python train.py --n_layer=10 --beta1=0.9 --beta2=0.95
MLP neurons of a small language model. Each row is named by its layer, matrix (gate and up: input weights) and neuron, and shows model dimensions 0-255. Each number is 128 + 24 x the weight over its row's rms, rounded and kept within 0 to 255. Numbers have three digits each. A neuron's up and down rows have the sign that makes its largest values positive.
After each neuron's rows, "fires on" lists the tokens most often at its 100 highest values on Wikipedia text that the model never trained on. A number after a token or word is its count.

L6.gate135:112122123125147123115089131106123114119083112143161148134118108102153148136150101143124069099126125134087161091121140110130114135144136130116156131139187172089128128105130113101123118097155115088100109158168141116116143098119102150138132115127145125138089139127143134110108091150119107118127112074141142200173114105165162122134126144099129103128104122135149125169142110141111105148119106112118085099113106106121122117103172095076124116132152056143100119121120112126120119134138135132118103166128141132128103099136133141140102126129128139122163140141150149133132205188141139143114098140128111127133115149157112134118131121080067203168133146121106117128098154155104141129113159099133141088149125107091123142108107125113157079142090142066099135165156098107098109124146165
L6.up135:155137127148137121128128109118141140149139128069148156127148145165102103093135133091095130117101134175130150158128091143144190153128139109122134166147138123127103121109141123129154146103152102143138130152144107087101129115144092140089116131111098136109103107138129124156162113178123126117130139110181117160068109110121115140098166150102132143128123137142123075089147110164128141158134146127170115107163141112098118149133116160124119110103148126132124096173155146111075143126141097087123163132101142116129130123136116199126108096156105129124125133186098135141160156104123122124132076135140091104164109134121131104100098124116119125198117140132105160146067105142112118178127159166097122158086092125100157160144172099109136130089094113151140106127124145118098118153156135
fires on: "d" 29, "l" 19, "ed" 15, "f" 9, "g" 5, "st" 5

L6.gate191:118151138086115127131134126091121157119150098106117127099072112110157175076112127106109159127134090101128158128087120135149100145179127139155161141108128124126112112144139115143140070117113102108127147167148132159075091164141133175119136152096143130107068102140140114101101114158128171115148154119137112131135096111161113138088173129153107099114117118170142159110129147150120150144141141107166092145174147118096114138117098112166097148099156116178133147108110136149114111155137123085149094123133158141142140148122129102139114145134176154141113151126110154087143124127148144158172072112152119157163093172163135116080128111113156099135099120140117137133133129123127119161089155115154141163102138109115118149109100087123086109094137148164120096123130109128126119087104102
L6.up191:131104118126128089122144119147161118188155130135150110089138129159132131127156128158094124105134177136094137132167122107111114160099115110144157135130169110133132105119138116082159115083138137154130150115147112152111127148132138122111166166166153154107076120132160157176118087154134108099152136118134130123146121095134156134118167167139138107139109147123126097110119099146145126155155133179104169143120139170114109123107125134186107080130130122124108087130107109133140149171139079069118122166121109127138191126102110145135117135121154129095132129136151138075179114159147112108131106134115122142127109097179130113138131136094136087177054162160142151108116139101133118156104107109141107147149135133078144166139166139149109100141127110161106160136164140134119106105157119
fires on: "f" 40, "op" 18, "b" 16, "ut" 9, "g" 4

L3.gate58:146132176136113128171110134144131110134146106083144128121124119151109098107126108146144141057125142142085127097091130130118139130141140090093099140121081129149123114088149144087075106163135094131061122122160142135150127136162131149116113095125133174122099124139144081114125090163169138194111155130153170123103144166113139132152104147092117108122095156130122107123165102084101146099139118128119124142168135116134110098135104128055125167095137129115154134141131109154155107120106129144139129150142107121115114149113142094134121135162111168165140148145134131052118132087148135172157141132111146158108103206156141080135131150108131132148102108147122138133154157113104132124108098105148117150155160137145142145145132139114139089128163146170146140139128123137126137124098105
L3.up58:118146162137112127163134139158131145133137133133111102119131142154119095158167124150155156092137130162111119095117151127129182079128134110112085100123071129113114150139132151129070119156096089112096102146105139098175146132124155145119175073195117133118097124131125122125147113113136099163132159119149134117084133169128134150161136145110125137072113133168086116102144108115092117111111145116125101147153152111157130089175167116104160161122094154124122130125152120136150125118113121165176146109148106137154093159078162121109167118168123153179088112159151129117108122093162123137154160140104135115137098181099134087130130150155151148152137107130118084137142127116143130145126104131111110150116122133156129145132079142128127096096146121118147170147145155125111139133082096
fires on: " ex" 31, " trans" 23, " Sup" 21, " Ex" 9, "rans" 8, " sup" 4

L2.gate134:139106104128117133166138127084117124160140147147155113132119138111103129156114117169135138140168201122154133136102123153133136150112165149106098143110103160138097106149114138116066128139093125149137128135085178112184130135134158151132106080114091111071091127166142108154088153158168066115121135087164146112109123129135099131136136114131114106153122138128115138079169096136145084093133099080095107135119087172112143106160157120056134116120157117123141088134142158141127113117118132104131107115160123147114139112139177151137180113112108162150141119106134104150121147116127096112143156110122129137155118127136077108148150136160140155135113136112122111144143140110135099132146148116150114123103174149108130105141163140139174099161148163152141157160124133094168121131114108
L2.up134:124109114135121131153113109083130125123129137119153114117130146118084116140143108158140146114175196130164128173109113147134133141111171118088113115106129162128107125154102148128075125143112116148138137143115174130165154145137139121141102093107088113146102119200133129162092117115166096130130112103156135137118147098139108115150128107152122134177115126115129115069162129162131097105124094147112097128104118162141109132148140122043146103119161162107126110147104164140143102156138122125141107115119086139093115124143179131112166116102115168161124107110125138137137194102127119133150163127158137150151143141129104150162115140133159155116081126128127127151135124122098103118148179103155100113106181136121132100135123165147175122174181138153136113108118159102141107101098094
fires on: " High" 27, " high" 24, " trans" 24, "rans" 8, " inc" 8, " con" 7

L6.gate38:116118140149129112092155160123124145107113125146098139146110159135136149090122114127078117114070144156104171134137130102176100137115160134101135126101138124100148119135106156098118136114106112151096143107140166143128130109107120066139102168155133109124164122177135114118084131119149129132097178156120154197102160135160135109134112141093125152094096133147119179139131142111123132144097151105114115139142091097157131120127123130100095148170115120113096126123136090112142174188143110112126105118129159126117127130117136076108166134104139103120133170184153152179136199132131117127139169090148152122136120137166086142108108133112106113119177124112157114149124099141119145116143075114110145090145144099098137142120101150154140130133143126103140102103115154091130129126157181
L6.up38:114134152137100160139106134140166151132123154138123122168144106144167120136175125108101121166107137099078143141127170142134148095147143122140101109179145119168119129085155122141133122134119140160105115157106100145108142122169094098157114130092170114156128107148115145123176108111134127120105138161118132145109120148117089132124114149122114110142132112136125105129150158111134119121138160105095173146146124052141118144103084135113124148134122125143106138096141097166140149091098085103136118118112114097110105145158146136114118134106149184153136152127123066129123115160120190078155129144143081069099157133140087127161139118109094130116131136146090132101116095143108134169143113133144144113121150110060153146099137130159134136172118130135177070123154123126095125122184128
fires on: "f" 18, "l" 14, "00" 11, "ann" 7, "0" 7, "v" 4

L2.gate32:106100163100123125143101112154160122153135126111154119133112136130134137117114127128163135120109179115119148136106141159143104114158115122120104148127097134124159139119131106090129134141133108143081126097166183133107091130125143098125097156115132126117118141169145153099127101137129148152124157120149128104164119124130138142148104130086154129151132177095138122133166121130144081110112109082104119175163119147153128117124107141162148144096122118106174139121131145116114105191144131118152155154126115114115107135140141102158154170179101096125133137122106096129161178156141139170183179099131185162115099152122136084118090115052179147140092185154120174127135123109143115116114114089149134131120169135133161141173182152116139146136157121119093111154122104119119153119146102
L2.up32:102126142116167111154092124122121134152107117111126102179091116108108105140115136150156150153117171083144105156087137142165123114159120156146110146151121136073128158145143106098123121151092120091140125131128141102111100135098152114111127115085142103145153125136105143127151136102134150152125152132159130051172160154157144137171125182093106162132128144122101151137161105151168062114122127108057120143198111160153113102125139137144186128120090114130156171168145140146121092143145144127178124099157091097119100137121114147140143108160115098127091101106138142115145158197142142153130125093114151136122107138139152116112100123122156098135108164150142163127130116139125116101131096103110140127115135131138121122165118141135152164138170142123116116151145129093126137141129106
fires on: " " 69, " med" 19, " Med" 9

L3.gate95:110154133121115115155085073104173145145098125083152091104099130130130130134148106120123163124159125110116155122119109133117172168109135098096132127146134120157136137153145100152131106141131139087088142130155127155115121130156116114125132129112100122124146198141099133136163175143196122091171116149151113130153133111120163100107117162097148096119129192134101148133119094142116114111090129088106129139075122127149101121150129160127129106091142092139116123121167127153106145134124176141117122120104093094095113127129114063149154171137120084102144127119119125151114130127130157119135151139139129155051129125096153116128066110088129090171127134116104146122148154158103132108128127110129148165129109133113138099114103116112147075110144122103114085091126147131151176128108106
L3.up95:130123113142122117114138111101134100109141160132124123115120132141128149122091136182106165163180132109097150159147088090122126117135152160092144129146129128103135158171131083123144082121104126133150130141126104159105110110140133148111117078102110138176145164107127094084121131137146126081174082158158152128104126090155148092133087109147129111120167146104130113083128074116136143141053153112105151132083104111148101158109114121129137101129102176134125096108125134138094152137170124113121128089128150119117166123083117118108109130129153057132150119157121149158103116143162150143167110151149163139118123153123168144157136161103096155137116155107098168120130117138145146140125128157115139133116099117133163113088088120115113128148140127154096082116119138124123094093123077
fires on: " part" 38, ":" 23, " direct" 13, "irect" 5, " sh" 5, " writ" 5

L3.gate123:141155144114103110158054130101134131083141109126194135110087125115154113137153109127101144141121127088148112150152097146122140137115101140075074116155128129149162133148101133118106099154140109146115222109119128143115108131141136129145081130147142119129118157149138130118127122134173113117103100129146119128163135124145117117164142135118162119125121137143124155133120146087142145152152132117085131129132096128151128114151135133100184123146166089131126122078153160184143139158126191105142104119093083176123129144099127097106150102155119154111158138146122136134144117125115141098127135103143105107091157138143217110154148136131128123184163147111113141115176121140122140132127146113122111154142096132150143131114080146097158121108121148127139100119128129141164195128148111
L3.up123:132123137156115077119092134156150093112062133115144109091095124108112109120133135139094111141108114116122154131164120147124137127092115186089116109147144138111110151159100143131117117125119110131146135103107132118118112086129089158120088096112108110168144155156144124127144131118145090099149075126148139105148153095154139129180129160154111155155126099089114110122131134134098129134139086074098163125059084124155142163124148117093148118165149155156138115113133130149130113162178164106096116097154118142135156139108144125121138099128114148132119129134137120140117125182133163162183082095136161100126123164122187152161159144134117142133136129088132155100157143130127168131128149100103096083135122147154154135182098132133141119162158150126098096123122141146122085123148108
fires on: " act" 28, " oper" 22, " direct" 9, " Act" 9, " design" 6, "irect" 6

L3.gate307:135106139110138128134152134126139121120126123126078129120121148120120100106116141137114142071097072115167105123142099125098120154147163104130142137123121135121134093144135094169095100185108126126110117146211164131115104156116095121122114198094173159134132170134138139134134133136142123136087119147123129115164127133092112124157125080099149112114116147124135155171114131141136118117113151104112104191186134135145119094162109146110131177095129153120129137165138113157147069141112154112164140141155107131129124123120151109130111119118081128114126156146136126098170130105120145170171146079112132133133112109127125086116162139112160125107143145146138137148128122165075162146137133064145096140180149128130159090155099133133118136117128137127108142180132119118120158123172081
L3.up307:139083157133161105135156144131121126116105112147112084141118117134149137113151161130093110101122070146156119118142104108109171149144160117138131144136136117083109109154145143155132129161078121133151092178148120103139098129108120139093154154129174119115110153121149141111143113099114112129131110106109120106115100150108130094148131105109107068109124128148112124165127130188158092122138128104126120164144157118155154068177138086138170131145110138102097091138134115122109090111125132166161152082180111110133125148113174135116118087115112124122089148158151115102099144130110134135116108071135151165137097142110105104099147136104160135142190168161132103119126071150156120137178132102139115164163125122092148101128154144122119129129115118118121152155128113150132091173121092
fires on: " during" 29, "ium" 26, " " 16, " at" 9, "16" 6

L3.gate222:123151125124084112127105106123133100136180092118146096133121148144170146125158124080135135164128147139140124147145096135133118118110108091115125119141155110146129129125145137137103140140171147173129119129110103126120135133163114105149151169144096130132105139160130088128145093147139125128172087065164154138136109087137176161148128101112125112184097155113120074104161119143138112149068100079121111121095113094181103119143127098085145103123122114131125099161145154132153119122121147096158131135119142125096145139157127125168146119132136120091130142116153128199126141137131123093098097142129138118132152141124065176160089109092143160146111169131106162152132108131103171120140136129097120121129191125158138146096122129119096152155078144116124152109109138133110083162122139
L3.up222:117165116129132099119122109114113146151125144112119105127155105143184174132166173091075135132129122126117130142109127122083168136163141098137152142138136107095157123171163079140140172134137118133088104087136146098139119101133124129127146115120128137108108161096095122147173137168081143132151136136121077104138109153137101078143127110152119126143163120157148153118129153161143115105119132109146164145078100136119129109134095131145140145119149117132146135116145154085120130155118090180147126122096123087124180133098123121171131138137112156137100162146143144140154151145104184112135108095149154089144128118086153093146142119120124118155130107113092125109108114106138143098188159161098154106125102117140131095103142083084095130143126059154107148124136069118126147138108138
fires on: "," 89

L3.gate81:138115153134138148126147116133092117168121102097157120133158134137156126129158129119180101094138156115118164143140126161157114123148104133126153142101150101149152111091109137139099106080149126138146122112122183133141133103125167084064127140121151155189137157143101151166089144155119145157083114175117114165119167121132138139147108158135137107169101121124162106122146133102128062132100096122166140102138137137113108114128137140101145125130148116081171155105095153106109122124168134171150137149120129118108123105148121112131138135122156132105100107074090107111138123145130139155181121130102166133171084154149082168110116180103114115113117139140153142118103113130128190098121166117156130124109120096150152089106134145162145127103160123118183114130150137104132131128155097
L3.up81:141118137126149172156131138115092135185097093086074169135136070139101143108129152135167079134088160099147119141143141110181119118118129133097143145154113156137123141117113129122133141098088161128110099141129162114126131147109146097117132122108154146145104111109094097144086129113109103107130079094132126146120104189138123120111147129103123138150119118130115107175113128084141089150148133148109129097120082123132138108141194096141157150150131069125130184136153116119094146118136144130170133115132198117130115129120111135099147092121129130131106100159102115138074116147169101144113115153101138120176182177139115139133136165159097168124129131143121153123125108151120101137127118138192119105115140086142114135124137110173136111100127123103125162125159122124152107133118122
fires on: " " 68, " (" 5, "ase" 4, " is" 4

L2.gate13:142131126164126140157153131107145104129137161082134125161081116133132121137107103096147114142123180080137193115085107128131163145120122146088099130105154132207118126149117116085106124125172143109113105097120179118078145090168122094099122149121134135114120109127117113119119130166129123153143117131159123147157147137126111110116114106118106119155163156113175083174165124108137153120121100108150162157113128156114125116144108158138101103134163119118124158136134114142160117152110154135137140132139172126092092128142136121097169103162109131146154166118149135146160104117125180154156164145099129107163102148120114129136119111116153110153117131115132163142128162122102169147114129121156106087104148120135164113163149122121157059144149144154148126148092108076158173092116109
L2.up13:106146108150115116164172137119116119102099169104122116157144150113146100178132087138132135185140173103116172129086134173127194150096133168095092102169140132173108143192093116087087144115143128124133077116103163121098170047103147091115173123132107127124110107114117124114105150119134080119130117146156107139131133133166099135131118097148100147136153124112134113186158123143144122134144126131148142137111116136128108123136156141154138139147134154124098120154143084117151151155129127110131166133164132128109110091129138139093140093134135145126139131133176156143120108112119176119134171126112114123167134141126125160145112111139149140181167109098135138137150157110120137149123140177137110086099153123119142132156117138134102071108151125138131162156104121096120132108137141
fires on: " this" 35, " inc" 18, " con" 18, " Con" 11, " This" 7